Weights of a small GPT-style language model, trained from scratch on English Wikipedia.
Size: 11 layers, width 160, 4 heads of 32, MLP 448 SwiGLU, vocabulary 3412, 4.38M parameters.
Architecture: rotary positions, untied embeddings.
MLP neurons of a small language model. Each row is named by its layer, matrix (gate and up: input weights; down: output weights) and neuron, and shows model dimensions 32-127. Each number is 128 + 24 x the weight over its row's rms, rounded and kept within 0 to 255. Numbers have three digits each. A neuron's up and down rows have the sign that makes its largest values positive.
After each neuron's rows, "fires in" lists the words (lower case) most often at its 100 highest values on Wikipedia text that the model never trained on.

L4.gate5:135104128146099073094124128141128132108154137116149124153102119125130125108122121121133099119135107132112160155104150138130111123120117138155130097148155178119131125182145119102096097162137133111143125176126136156163112125135170114091135121138143118098120107143163118078114108107140119087
L4.up5:136154091094085161149126161113111146178120123147144098126120117101109126166118140172142160146101109087148160127146095154152137142159126118130144112139129134115115095116142129141139134105134129131105093129074141104138153176173115079110166141150133137103114143114103109140094145129131114095
L4.down5:113154113082147124156123127166153144152088117137109134138158157148150146124159100107146129126146100109152129167135109110165149112142135139106130180106095149117125143073121119089171120144092112130113140107110104102132142146144135147142113128131143106136145138095104145123130140115157138197
fires in: "first", "second", "lost"

L2.gate195:153152106146118099180092128157125155139131157120100123120151141131116124115132110081103124119098141141137147192154077157192124108138090129119092126151108126124153130132101099153155107132141132096112109120107161136133112093141146127129138154098157130138138141102139112126236092162092106135
L2.up195:136166137117122127144108120170129165107136147112135143125147159127145117093117095097132131125134125129105144157158107186200150094137159125141088136144098147108127130135082119172133090142139121097113133115115147114171158105134108142158145127110147133117156135146129109107215071139096110112
L2.down195:110149132116119146105136116123123111126152084102151145129125136106118098151138189191151115161109091138132122068106133106080143154144148111132147139146165126125116121108149175154093135157107118173124149125107142122136143141095064123102145127172067128128129130153158115138055165111144145101
fires in: "the", "with", "had", "their"

L6.gate216:125143154155123153148158150177120126090081115067078119146115132133157092152114157095146145112163139135157131121166161154128112121174140141149098142131117138096133111141170108107144129126133128138168162152146118153170093105144113120130080131149145151136110136147142090112116165126107106132
L6.up216:117116120163133119095135070131132101123130147150116129150092159114101163165121077070124179146125107169163149163116152146126121147104115108140126088147152126113085096105150140131119152115097098154095125147094120157114135157119110119105130127198143123138111141146136108154163133117118103144
L6.down216:123186137116111099129124087117110156126126111162129102164094100159092114149128129127099103176136110128115109118122151116095139100119136104095137141115144106181126147127144158130100125159161115167118186096124117111121088148107116087125118142179110146153076148134110110160110124164109135161
fires in: "and", "domestic"

L6.gate73:138139148166163076137087149134107101154154160161165129131134120122127124095154109146125167110115123133123120170125128115158134106104127122123108096167147151138145176136112086129153117176140119096157125112114112124097119109129124119105153141122131125124124110091105081149187122102150126090
L6.up73:119138123077103117115110111141107132120142155135155107135122118185113096165166106133111144156122114092159129157151102135135123081071130079125151136118085127144131150114109128123151088152121157157152137106100093116114126052152103100115140120098115113197113151121129143131103122114099159159
L6.down73:126083137149122120141126121095137115104130168110130152108162106118068114088138130121114115130091070144141137165122176129157144086111129149133135119140127164113138142117152164137139097142121127120136157088130124124121126153142122085107129083116102168129157135140124122140152139076176098142
fires in: "in", "at", "by", "for"

L6.gate403:150124139157164123146114135097113097165153132101132110119152114114120096079168101144118125101146126152156170098154123084123150130083117130129117136146094110099136131109152117141141159141123141118151147117134128110099103073146127138092133147100153165132136094125092154139130096106119142178
L6.up403:110147124104139101172088101135108108135110146125147143159122135144148110075149143169130145144109139124140142113093137115115138130125153113093057126119122130154174143152152141112118128157118147087156109095123129163097110110100105121163138143072112126167107101143101169142128117100148136098
L6.down403:183146126169105109141100133166109152125144166126116121113115092145111128145117112108098117132138065204093162169125156139144197106106123123169153094181138144130155142115154133152113143148140123140161138147136120109109134145108113078126135114089133156161124131128108133148124143127119149134
fires in: "at", "since", "in", "by", "with", "from"

L6.gate119:143114098171171153152101107129148134128141141149141125146095098093110145157163108163141122124151095160167130111122090105109128110080129144146121092091079094149135142130144090148137124150089131155094116125160127112134149121163158125098124123104138126110140107078130137146127132131085165100
L6.up119:113153116120116187132138137171132126114061142079141120155124096145108123129123145076108126096134110114098114111145119186114112108112134147131153090120104156132155118112162103148164160107049129139124146103140148146136132164139121116089123135097136090098152152106120114104140110120162117140
L6.down119:143171115182129138133131116129146127125142092125131124087137098119138170144127122132097107132112089127139171098159118140132134117103136157119167112109110126088105126157155126117133122121098118143086126126092130132121112098177112097144077145122153082118145079126148128114162074117100102115
fires in: "at", "from"

L2.gate350:151112167147136107107096139120124142131100142094095107106130179112165101106123145116113115157120165185191132140138139123167138117133129139125156131169125147095127136125156098137149125150140133131124143187112103069146147180135133128147135095151140117097123103135197091088125127166103149133
L2.up350:160141139153173139103124132145107124157134173163113129128154186105138132108119136121089124135142147133164151127152113134164137182129160143108110139166097164126117142105125164147146116141137126143136119120117053059125094129147171076103139130142146116153116113133116123111176117134098123128
L2.down350:175130136126106110104151127147114159085126110114095128103109143102197134138124151147140143167115117130142127120128132087177116089176149124097147093113138141134131148140157114155123167162113120153157147149092130155132151194129110143174117149095138116111138092157169110084117119165104129119
fires in: "also", "considered", "originally", "not", "never", "often"

L6.gate246:123098118140169144132096146189146120118078163124134127132095090170121118143154067177132144151116104140132128102116161134142086128129142161104141151121122103125129112146124158146126141168077111175151130118132111122147171172164101133121143155112098138136139151112063119149091114105149145136
L6.up246:109163144108155132101150067130120140112146183154114102116142124174106157132176130067125139112100108136138104117136132139135111138173138096139122123138164120144128133134159105100165087107104078160136102134100144139157154127135121136085118127125134120101142139126121129160148129099104088105
L6.down246:171136115152089117158136081104126129129160148125152145126153148121148140110094121140114145117137123113083131136143127107154123142089100115149106135113182145122106097095118124111133122125109152174144142147151171120130133116143131178119116116053112063138139081116153168103138100122121082152
fires in: "for", "attended", "from", "at"

L2.gate61:125144113143126157116115150100143096118125160163104178111131162138105131130105100119062114146142122112120103149149137162140149146125157081108107061124139133136132143177138122119135146097112121139195098142137121149131157164156140108088131139131124097150156137133099128143150126128133039135
L2.up61:099130157151146128117160142112105087098163113159122142132170125129096141172122131101110136139126143155158096165149107120165146164125117111110152104122174114169101150150124134150155145118122136139183133138172126118149153162116147084100133134146079092145163082085092091144154164123128092138
L2.down61:103106144157130116073133121129119150094160153126113168117127155117095122164085170087110116178132069113144139105175146145201150131127136113144178123081132116164112135136104126114154125107128138136162165137123135157165091176104099153141127115144082129084151156165122096126137109135144124130
fires in: "was", "be", "been", "is"

L4.gate430:122130113156112135085132141155109122124165127127121092143129083156130148117114137125112160132181103116138134117119081115145127121156134115179131106130082138122167118135127112073085147157143097099186134106106134154136100143120097142105132140162105101128140092131112086154135131119130104081
L4.up430:142119099132131161175146157131154128151146126127133118101134098136100152134109142115137144139117110132099141091138145078135121148131152133113141129128140144133140113137105109168102098123107088094191127105148148160105139141124081127129109172106111151159128083134090084154140127128181157098
L4.down430:153165141160083113123098126122129118133146152144130158100138096136093118132092129150132141157147153137111127124118101153101098151102126107164128114139108160138126126139127120059129112130155150057135165129083120152125086106110169104102123097153077113094118159131136092162128098100107114116
fires in: "of"

L3.gate172:152143087134090153151125108156071147138132121179163152170128071163158125141085153085094114099130135153108120086116104148129159127111136113111138121125092112112134144117159127085131098140150113182150153111113124164122081090142114114140118097133116127122139139124112139171139092115124098140
L3.up172:144140073135123094117118127108104167141115139164138144120127107133131119149118170106096109112110160155133135109143090141182157117099089093129099148131083108108115087087123069116154122169130116129140148123143150168146116131126086108113091103139095088069139157068165150128098113123100122129
L3.down172:121146129109148142158126126112163115151136133155137083064096084090143108078123118174127134121082139118122165102129119086114091081134162132127095135096101133148118143101105138098096155101137175134129126137111164143123154101144097127117141162127082125116145143140096138132077105121123141070
fires in: "of", "percent", "to", "are"

L6.gate331:124112139123159126140095126121122137139126131147091093119161104140102081173122100163102126152108116106172124091177120117158089123112114142122098148135100161121145160093155134108078152123117106173127163124118111136121114130085090098111118104168117130150116129154162152110186125099124128135
L6.up331:128136143129110189131140156133135114113125115088136106167153138157127160154121138139107094172180108053178128140139143128118109137123131119140145120154168123125120111193128125105137148089183149118129119136119105140139132139116143113150142118145135143067148122154147117110126162123144122128
L6.down331:207143132175089107117123114149108112140122134146116082100144132131163105146127088087147155147117140117124138076104118097155139173113122135108149132125120171119138140147149164116115154136087135133114158120107115087143117119100132093126117085122122142150146156126155138115148139094091105113
fires in: "as"

L2.gate427:137138141110120103142106106153146134082132118128116120120119138131092091168186116107116116162092135127141134130177161126120101089153124126079143140159134129107173133161082181060092093117166103136110098128100115127071139125139110089130097113145182086123119102108122139174110136108112119148
L2.up427:126147122141160160148102136128128117148137179126138161108173125186123134105118093134100116136127129086127119128170099148155149115135130113097117143138117094110146094143132158093138081135179142129164110136137111134121113071125117102164144174119173112165121159090085105138138111163084101153
L2.down427:163138160110132085178114134156129118086129106097123141101089155103114125159148100117102138144096096154137163141155148088145128107168111084085108179202136123112127173164124140114113090110158111152149146121126103137101146125154132149111131148140171096106139098120124116123124121122140142096
fires in: "two", "many", "some", "both", "three", "four"

L6.gate348:096138174155147105107167134134169154115142137121163138152101136107141135097122163073087152157158099130145107158104092163166163103113116116143146130136141148151171135127124113097110149118131110147167083127102123113100121116152178137132158092139121105079166143162157139130133122128088114124
L6.up348:105126115129127135108136129126120144100148191136155138145126148127137112124129137084114094149099118120118152154093128147150151098112153159132183159118166159144135105142117141099106125128134140130102102139102121175116096155137142126112132110130090127107137129136151096109140107137141102142
L6.down348:156155098116148125137176140130095104136124111136134101147118128114125170137125146157111126115136012140130135111147139082149158122163135115112110124113135091104121115106133126141150151141106125125142143156184172122114142123115125135134230156123136113136157113127106118132137125145131172097
fires in: "s", "of", "other", "neural"

L6.gate186:070115045107106137155129097137122119117114119156119169111122119133110080113120104141121131162118104135121151085125147114151118132139106164138153148143113118107101146139120101121080107139091119134130113152100150138107156144135152118140101180158129087177137129114112118143158085114113127142
L6.up186:094144103098144147104126132140174140104112081168164125103139155119141171123110162133118123172125106099147147124138149117119081137159124086176119128127121144194113107125119121098110127123147098119058111125142126128089130122175137143113164117110123127128141098151112159114173084132101120155
L6.down186:143148183154150100138104146104081106095141163107096141096146134163153113157124131077125123157120145113173099131138149139177103135098118154145157120162147106153108132115142171087119140147104087115120135139144100137128089151119109110134130134121123140121122131151131171099117117124108117124
fires in: "as", "in", "and", "of", "2007", "2008"

L4.gate359:127145133122095139123100119125134100123145165113176124132114098114196120118107113110129108153149146111160156133123104092127129129112139160133139129112113135114136136144139105127120092149105139092106168126103100137155121129091142105104181110104133112160176105135116092171111106123151108138
L4.up359:126163056122159122144108133137113058109141131138128128128131138151126095124082116106123088159089117114128150108112140148073120114121090128121178178099096130124129128126155165132136127122104126103154124110099113084138108146103129141099124152084122137132122087123087125166153094142145132141
L4.down359:163117160116076131144110118102164146134094163103126111125122105113133146118152100156156146111129139140131154124114090152128143134129114114143110124152110127099103130142135127144131133139109131118141162078128155119143127093137178104120095084149127125157141109142130143080134152068123126094
fires in: "of", "for", "in", "electoral", "anoual"

L4.gate42:111119143094110113127127136102126130130141114142171135117122124154093097108148087128120122112134142133127136169115083157122113108089160132114103135145100133128076121108126147090146161061180104108102166120134147131162081095134117122148096115148088144136120131152146162148094077115140139169
L4.up42:107142148102146100122134134139114137077112124163107123152111122112133181166155141130112145149080123104148124157122103093112133153136154125130146127097132135085099123135148173132090138129145139159163105149178131131095148159117149155180125115115105118084122128116127126180121102114140103102
L4.down42:121144130130134104137111109107137129157145114116114149131108122115139157184123179124124140116115116133135110101105089117066125128111127114102137170162120109120090095107137130103132135111178122117129129121132138178132080087117172130144095106158094098108117156106115101180119129127135118190
fires in: "united", "of", "fantasy"

L4.gate406:124171137129167093147075146103136114148171138137116147149089129153111102119118138070089101095064113183095131164097139138176156136105108134079124127144125077123168093130150149071110116120149132124147060144120111140131105130130109124111157123145116084147141087074102097153113127135119139126
L4.up406:135112119145128118109142132143139140125124175104140113113119072163149126120153127124124112144064110126125120157114209122192162165123095103104097137141153128108139141090123126114131133108158151139144076124130137167107092096122117149150128152118150116121116142098118132187107134130121137165
L4.down406:127114134120105109181128140143116146112156092113102098141076156132130135108123128098126123136103007101108144113170092080125163141167141148115177145128145104157137125135109143129132126118149075159094098121106116129118140133124123125134147135138100146167172112097116107134145143136167136133
fires in: "other", "many", "several", "various", "of", "two"

L3.gate224:125127114142137116105092150087132136135121107144095132143149145171118110126148134115153151115119144153098106129123135117153127168133169099077133122125178110072133202156121095157134150120165124137143122125117129122168122133140102117118066141146136074104160200096122096129105127115167107134
L3.up224:119095163133172142089142103092117128159136105142093120152127154155134118148139130066137117113101118172159112121137127172171129198131157099122109081160143115112140140111089125120150149144146134142146134138087130100105120134137123137124111136141157061142184121145102122145117174092127113166
L3.down224:072125159170110104046136153165139133104146164179121148136144114121109124101115141156112136146147124116160101154140149123139149139129130111097171121121166096114154129114133140164138108131125124125152121114121114148147124148100121146132149123107093123118184137097160080132130075138154079122
fires in: "be", "been", "also", "became", "becomes"

L2.gate212:161085110134145100108111175146124160087174125103165105086115170161145118098140130157115131143118092139121146189085135109129158116110112144162123155162101132175123102117153144125160097126147119132124092165129141145099131138145138125161150118115120112157147103100129167186106134113094124104
L2.up212:158109121102120093102130154145107148080172123087183082111128153175131135095114116144129138130143110117124122123122132118109141093126163147173114151108148117141130123136125148132153138135144111099100137118119148146117112102156138142136153089127124105171163076111143144148160157153080095141
L2.down212:229104122139121137135143129132105130093151142102133111124144143128160142105131128139097109162144000116119141132114125120128191128126122140128150105118116117126110138131118137119129129123116126129143106113143154148094158136114144144121241120112092122140208120111143150139119146123120113134
fires in: "the"

L6.gate375:157106096130124150122080166134134133130098185111115136111128125124098199128137098147149112133125102102120125150119214084176110157150147127167100118145129139141161138155087139147107158084134096137161122147090178140109159120087144136115159151160112120129143147123133106170132148115155147110
L6.up375:144103055162126141104140162118118132098142134143131107098105098151152149135095129158121164121111108100129099142114130144147139109126133074120072118132150147127108127104163102098153149143166120166164134149101147068081145080116150150151134141143098139114147087127123106178131130107146142127
L6.down375:129139129112125112131156114108115160188095154141141136134123157163162126066119080142125114151142084075122128119072135109136106160112140115115103145146131132129130111128088143143107143128103121124123143167083052155118159120125149066087134088159120111100086113125140137107116143110096114116
fires in: "the", "theatre"

L3.gate260:152134117147143151153103107072097127152139142127124169154178144118121115119156131096106133136143135141109128091098140117160151146139116130139122122145149096175163161098179134069112121135162145152145179130139119146143116178137101117108106121178113150112151132117105112125159080116125149110
L3.up260:151126132106110133104129103120139105152148126105179121150132143149153103138107137100149135121100155167111123140167084112089125116151145115133107133112073129120147157128138118129129144133167113104143131118156104158117184112171134140122105125161141105115154142171114105080106100138149094149
L3.down260:150133096124171125152086134125106092103166135121106125112125116134128156130182129136107150126136148128110112127106167129157149138102096144143112137139106144120101071109160106105124120099158131156160160124095119110163105125074097140124110136105098162150132110115118113127138086110123139127
fires in: "of", "spent", "enter"

L2.gate171:140171115145145150121091130129162121100158093135112120096133143152115150090149099109123157138114092152086128140109158174139087143116119121167121161147135102118082140155106174147109159161130110111110176122109131093082121113148166110134124123138110127104170132150129136122113145154126101128
L2.up171:137131087070132120133162092121135107125112179122096100106133139106097122138138140107143120129149092098116144100174145125109073127123121154145122145139123120078119094146140149092120129141143132113111184108142159131139075152078128151143129111114121142129141148144120153122115102138140142111
L2.down171:122116147157144150101107096133150171113122125139125107123142136141098168135145129122136170127122135151124090126166122155136127122103126098141132117139074147125122133098101132156142157157106130132141141172107109153094133137173142143111092154069078101106157122143146144129111132136140095177
fires in: "0", "utc", "goals", "world"

L6.gate2:150154146135140108131133155129114147109128110146159156145152145155113100140124160098106119111127152137129113127122102100134151120151120125074123110151099156128107113167145112115132125119109124090129130168134122144159118106181105104100108153117148188119083125113086144130152152124066122145
L6.up2:136126142130124128098170111124122170114106123125093137175129138145032129118143128120097123166153156132135149115151112111116070124102117133128123115090114107143128135133175107162150147134085107130140144131135174097111126165152133091130142151139129118166156125127105112127151101099133124131
L6.down2:151153131146135121081095113112172190146127119131123109123125158145120099165118149152097173139098110130103097121169133099149094159133108168113199143114149123124140111127151125144147156157138121151155139118111133126163120122140124101164094125162172110151088144155085095129123122148198161102
fires in: "he", "she", "has", "also", "was", "then"

L2.gate86:140084090155133126174139138103140133143169116123142175121127145122087131109180119115136132121108121147077191116088135152111129102144139122106143135143121138091178110100114150087154110138115156099083107122120120126106078093119106174122153103112127117103113129085126135144121123104102109165
L2.up86:139164142104146122162085120143108160094149163134086141142094143127123103098153100097154118151122111168114173127110110134156147067183144125122114116149098118128106161125107159131159152112150122151142136124123120119123129069145112076146129144117124111108096126126106135070134148117120127112
L2.down86:165103118142134144134143161131119113118150126148123107109119163138079127097159162102121104130128086127132127181130174089150132144149145126110130194141118148122168122091098118121089101114143056121119084083113117104140104135140163113102185145127124069153143140118110124141164113091098120141
fires in: "some", "other", "any", "she", "many"

L4.gate6:143138114127124171115120186083133157109102141123119140103125125146131165094119110109117123141143152160170103140136112118116158169096112131094111073151126122074132142086102163151154115125123082135159101126098103096156127131131154140122118135124112122127154091128105105127108133136135136139
L4.up6:139151123134134111139130099093140139139122145122115143108115173182150172112148124106103104132167163182156102119145105144148156153088117099098115094141169126078134140117099161146164157124157156131095112133089109096171073116144147143104090133191137103129169084081141145099095155146113148148
L4.down6:111135126151130118082151122179138144111156155131121186116120144093124116154092147113135100145128142124133183156135147145126179138128153147124176147117133117122121126126129108161133125115120120121166150139080111144096092146099122135124143126121105119132177128169110062090139099126183067136
fires in: "not", "also", "later", "now"

L3.gate215:114160124173136198113116157127141160124138143106142154114143127090129104129159132104127126135172138121118166118164158125118096121121123088124133125132156131150122113149106178175069126081177108074157152133134173143117144131146142159111131141126097159153085119157093162138150087098104134098
L3.up215:119130161167159127100092153077140120142135126155161165121076114169118143130101140127100133123140199133114144129112128130134135151126106123057138150100117132162094125136113154132107124140115142099158110125170170116107123123148136126142106124136116130128113121172117134129116073109102113127
L3.down215:158095156137170167103122128102151139117141096104104143128110103132137089136120135067167146122153117123104102138106186098094153130137091083139180132151092164115146096116133147111163153135132129141117110148147118111127100129085113098122197139135115122089094136111136155144116143168107130113
fires in: "american", "state", "vice", "of", "federal"

L6.gate199:146128098124128135131112113129131113126119117154133123129121091126146131135158084127130105137169128128150157136045149121142104134111170108132063136097122125082142115107185163106148160127119116065079134099185136128138152146122149114093128122129126111115132104122108144165121110134128157142
L6.up199:154150152105144152095116142193146125099145134140137149132143147125099123147160083128132127169089127102150157128141149086104157097110107126178098124110140178127137108125100161142106111124155157123136140154150128131149132145171111129100112128137131101185150134087089071132065119107122112172
L6.down199:087147137102129108122108140117113154134137108076090161167153144104163117111112156082172121127147121140131105140186104086131148156096132113119151119109150139146146153160115085148177099136103152123146138117101114136127110116118119121113103059127138102146078165136119119103138116082106112161
fires in: "for", "forced", "spent", "with", "younger"

L3.gate268:147132154110158139123118113114120176124142138098154135114109115134132102103130145130079110127115124143124124121119105105182148042132159124169108149123086157159145158123079116086111127122186135103103112139100105128151161061175137121108131104145111094151123146107131164104086097085109116127
L3.up268:149111142061142136117127103097120171117169117139182124115135122134137167128099099088131121109129132120115168144133109164158126102154119118138113136154118138125157164132071151122085128151140071089120130221102146146129151084151175132129131122131128101161134121150164135089117131072106137128
L3.down268:178125124132147097113121161128111108071150117104125096130133148146141135140123175107125106143138008124143128125100111072125143148145144145147166107101123116123134123110122139109163117089125136097118119104155132138081125157102126133131232145131091113129170125156123108133166171134157124147
fires in: "a", "all", "of", "at"

L3.gate346:112114167116129114119119096113131152118116162168142115108107059120082134099141132134081143130147109165154134108168144157105118167123129133110108134145158156173145128134077149138144099137124136134130103090135142135147115134119134138104122090141160085126160190137102096132139147101126158163
L3.up346:094171157132138131131147109109130117108104134191161097133098144103101137116128114153093110110132123108148168088126150164103091151114115114097116167153123146114152113132108125116130088118112119101114135127134151144116148115095131155136168103125208135132143149147127132153170126128126103183
L3.down346:076084116113130133162128106119148115087134115144091141145114093145067144133138126112121159162155145118113097140134087135104125142168101146149144113135117140177123109148123148152139114151170097139144137101123118131128133162124115157123170084110113130104162130155112126112133163125096139110
fires in: "2", "1", "3", "nizami", "4"

L4.gate312:123148123162130129097106128155113120119099094160131142173120125137121138140166087128112139142122156140147148118102162145139145125162125164153117155136129166166063137190118120109151093144076136106099075089134133105113106140099130142129128144142074113111095081161135128135118150124129105115
L4.up312:154135136140143166168103149111133175156122142136148143133127121124097182147171083150107142132138146144123167104091114151147140150141114129107135144095131113139146125154122164133110157109160148083102099155151106165136145113076125131117114181138117121174171113108111115150111136143155116098
L4.down312:130142117096146139170115126067135136120145134105099091101119156120132155084132159134166178124104127163106145132175084103086098132116148102165153134119079158110119160120113099126132109122147143109115161110079145115140141103156133160138097143081127135163130136137134162088126118170146120094
fires in: "in", "of", "to"

L6.gate436:113105141181102118129112114089165135144138131134114134145081146168120148109110139109125147141167125129123098105140177135154132192116124109137147074132170104082110165075062125142128094124150121129115139139128101110154107107121138124164112119153100153140147092117100153151116176101132162175
L6.up436:095114133160080132106110123086134144127108109134096126124174165141131139081118149103153113157170142121114111149155114137140148140110124131083129102147189150089163111111137122106107154116125086192145098121131141082135130187097133109116128154159115117113152082134122118103164133135156094106
L6.down436:135138170123123125099124132129135167110152131110092134123140136124080184177112169128141129128164112109100134154180127144119173171160125063101124141089110115133136171157108066143123113107114145125147107135103123110150168155101163100146108132119127149151171149157118138129143078141110136104
fires in: "be", "been", "are", "being"

L6.gate72:140157135139159114132133128130121088102150170115115111140120157121117133164149148088151140145129139093126206142131127110158103131119144120136106192105072127151136119124153117135109091091079152106135142109138128165131133145154108071099123113133138153112149123114093143145111117124098127144
L6.up72:166121147134114112098103134121127148147166131125137141126133116136156077102094136139135130150097119154169140128139163105143167106184106086135114095120139115123128167131091164140142121133135143185109130149109142113056131102144109103106161105108111120158124139154125134110180121135136170143
L6.down72:085095123099095141137141145140186149118112090138133098157137123138121098147110124136104110118113094113134106156080150126147138085107086148168134093155115139136120120158105099104160092163117120131143081081126112127127141098125090106102105125106114118086147106119112113133139097109124142134
fires in: "has", "with", "had", "of", "he", "despite"

L6.gate206:132121116136153122108127130101140104166106130139100145132159097156117135165119173092103136160134122113133165166133092139123121119101129130165095134169128171121098161107100102126137092105132134111140167165172104138131103139118089111120120149157128120095118142172125154120091098161133142160
L6.up206:123150125135157143123120131092162164130161182178140132143097103115117126148126097155081121151135142133151148147105085126108111095125130091118152129144110120123109102122124122165114147103123124151100098118103133093111104094158122138076157173102149099147169128121129153124167127115101115135
L6.down206:106123106120135117120156119150137150123105153125125111163125103106152143127131126136143075129131095097156162126108160137108140127181123148138106093153163108146139103142116143100127085130121122143115116133124150129135073088097079103136166190151123120119143141161128103188139152134139088107
fires in: "of", "with"

L2.gate177:108147182131103158142107136122123174168134147136143109109100160101089132117107087111125092120133089120122170147141098159143163116127144153126150137150151158115106085117113131105131117168124128121127108141095118129064088084144116112166145152155183100116111085119107099108139106118118140134
L2.up177:100138131175138132119085146152113123128141081127166128116126148158113136116156141098100098082110145119113138174138117102084160101094116138162136151123115134116114159103131125076110102131151127096119094134121119145132079111132097080154147152131124133115123095155142200102101120070146119138
L2.down177:102155148137132149121071137141115147097143142139099084155138134129127148090156118131120130134120116139127136143124130118101114124152126138110148143153136107130140167110162149127133129156143109151132110133120137177107099155123100119161143141198133092116187116135127124138131146075117085138
fires in: "most", "many", "such", "some", "all", "mostly"

L6.gate363:139131106095110113113161084152165146127113155129096150121114106183140153120142089123134111170120110140142110143155153110173138163124151140139129091090045130113118111112102156094082152149099121159149150135145110135121124112122127154180159107134139136126121131153148148147116102136099112098
L6.up363:148152130082113070149133122098132149111137109147124157142107170119201114104132150118139132153115079135120136124124166146108127135148155102098125103112140104099120144133105148142133170161147135147157152138171124096128112127131105141159113161136186165137081166140132158109150113092124121175
L6.down363:090173173140149128143117096123127123133139119122126101105131110106112143133088090113123094123099132155154129110143169094131154128107143162174131127135142104110105140079099174130128122103087127130161092088112118146119090141098167085142110146168098129147172099089129125133101136113143114141
fires in: "and", "to", "or", "hotel"

L3.gate22:170141126158113120116096143153154163108126087110140135121117144137109112122177113176102122162140121172131180157122139087121093103180137154109152080107149056120131147142155148147126147130131206127129111145108123116131140152135111124095121113118146144090102135142088151104117101104099128149
L3.up22:145156154132165111121075152123134141136122130146130137109136181183113085056124096145095117137111116113098154160115129154135092115155149137065114126141071129152093125152166161155121110164111107106118111145095142132120118120123130126120108155109131156166099176131128145143138160109081123153
L3.down22:189151134116103094122119107163125140070131083119120091141107130120115095133164139142083160159158068104123141162109116100158087110144155144122121161110112071162108119113120099137151152160108142149127153113145142131128159111163140186146139126118105104155133105153127141121100149126113129152
fires in: "he", "she", "also"

L2.gate351:119135129092107139141159087107144154127115165138121109112102116116139149128085114108135113146108085131145144126117176096140156156132138107127117098158103160111103116117112125105082120134089130160113136166101142125123124128126122120157147108197134108098130161117190109123122178125099142130
L2.up351:116128115111113098130140088067152139132129148120114133126055145131134120115068118118125127149103117115149173150063161145129170165141160114122124104149112139135099130137097110124115111139113123152131113156099160158142122134135078112165133152147131116126142157103136104132120166132123146136
L2.down351:112106094159139110132145140154123087105143101176116136128138118151095093120132125114082133142128143092125082119139120124159109130146140131113154147097138110100136127115149158112143118120093107114144111128171099145098088162142107111115101148096077155145125085139094127157120056113132098108
fires in: "of", "and", "from", "had", "with"

L3.gate384:085146121129123090103105141129157155122104129137107139133135082166165135115146108115112127104120140179179110146121136124108112111168143142127183111139138114124114088103098156128122125141148101080148140118147117140143159133113198129109112119109114106142124135161108134127139102174153082143
L3.up384:168139136154161145118129119110160126145113145139114130158119112149129126083117124134153103127147128119152142081117122170165095096111136079116105121168135118126136128162167176170134093153142119098076112114159153157089091115132082121129135149115163129127175128120121101112115148093141117146
L3.down384:097131103132119108173133121128097071102102082144110151115118173170091168157145145105156119124100122141131140114154075105131129116107121196163141122116115125134128148127120121116119131121111110108116141087117131109142184135128105167153117132147133111148084126159183143121165122128128173121
fires in: "0", "1", "00", "2"

L4.gate146:110133098114147117130131132144120106104114119135148136116121135130129118100137162120111145182136144172094111124086139110134126114160119111130113153103100154120105149101140150113113098104149157104141137088156155148094120160147089093153101191154088165129103161150099166147095055096169155083
L4.up146:114127093137109109135105182149157155130098127137145136112117123146147125094116117124141132141125082139104134110115145169135106108139130121107146149128105122114110133097095118137141145097146133141101135155132129123124118124102104112101113145123143162167097108116114129163122093147175139144
L4.down146:125144071047095159160155117123110118113108123140133128122113122144117104098136165110136120128138160150153113102130113145167141115143159132105116152111085130133111130096145148117135123073095130124109131158139091153123155098114101102168170134155080142132168162130163144162158126123135105111
fires in: "and", "of", "or", "votes"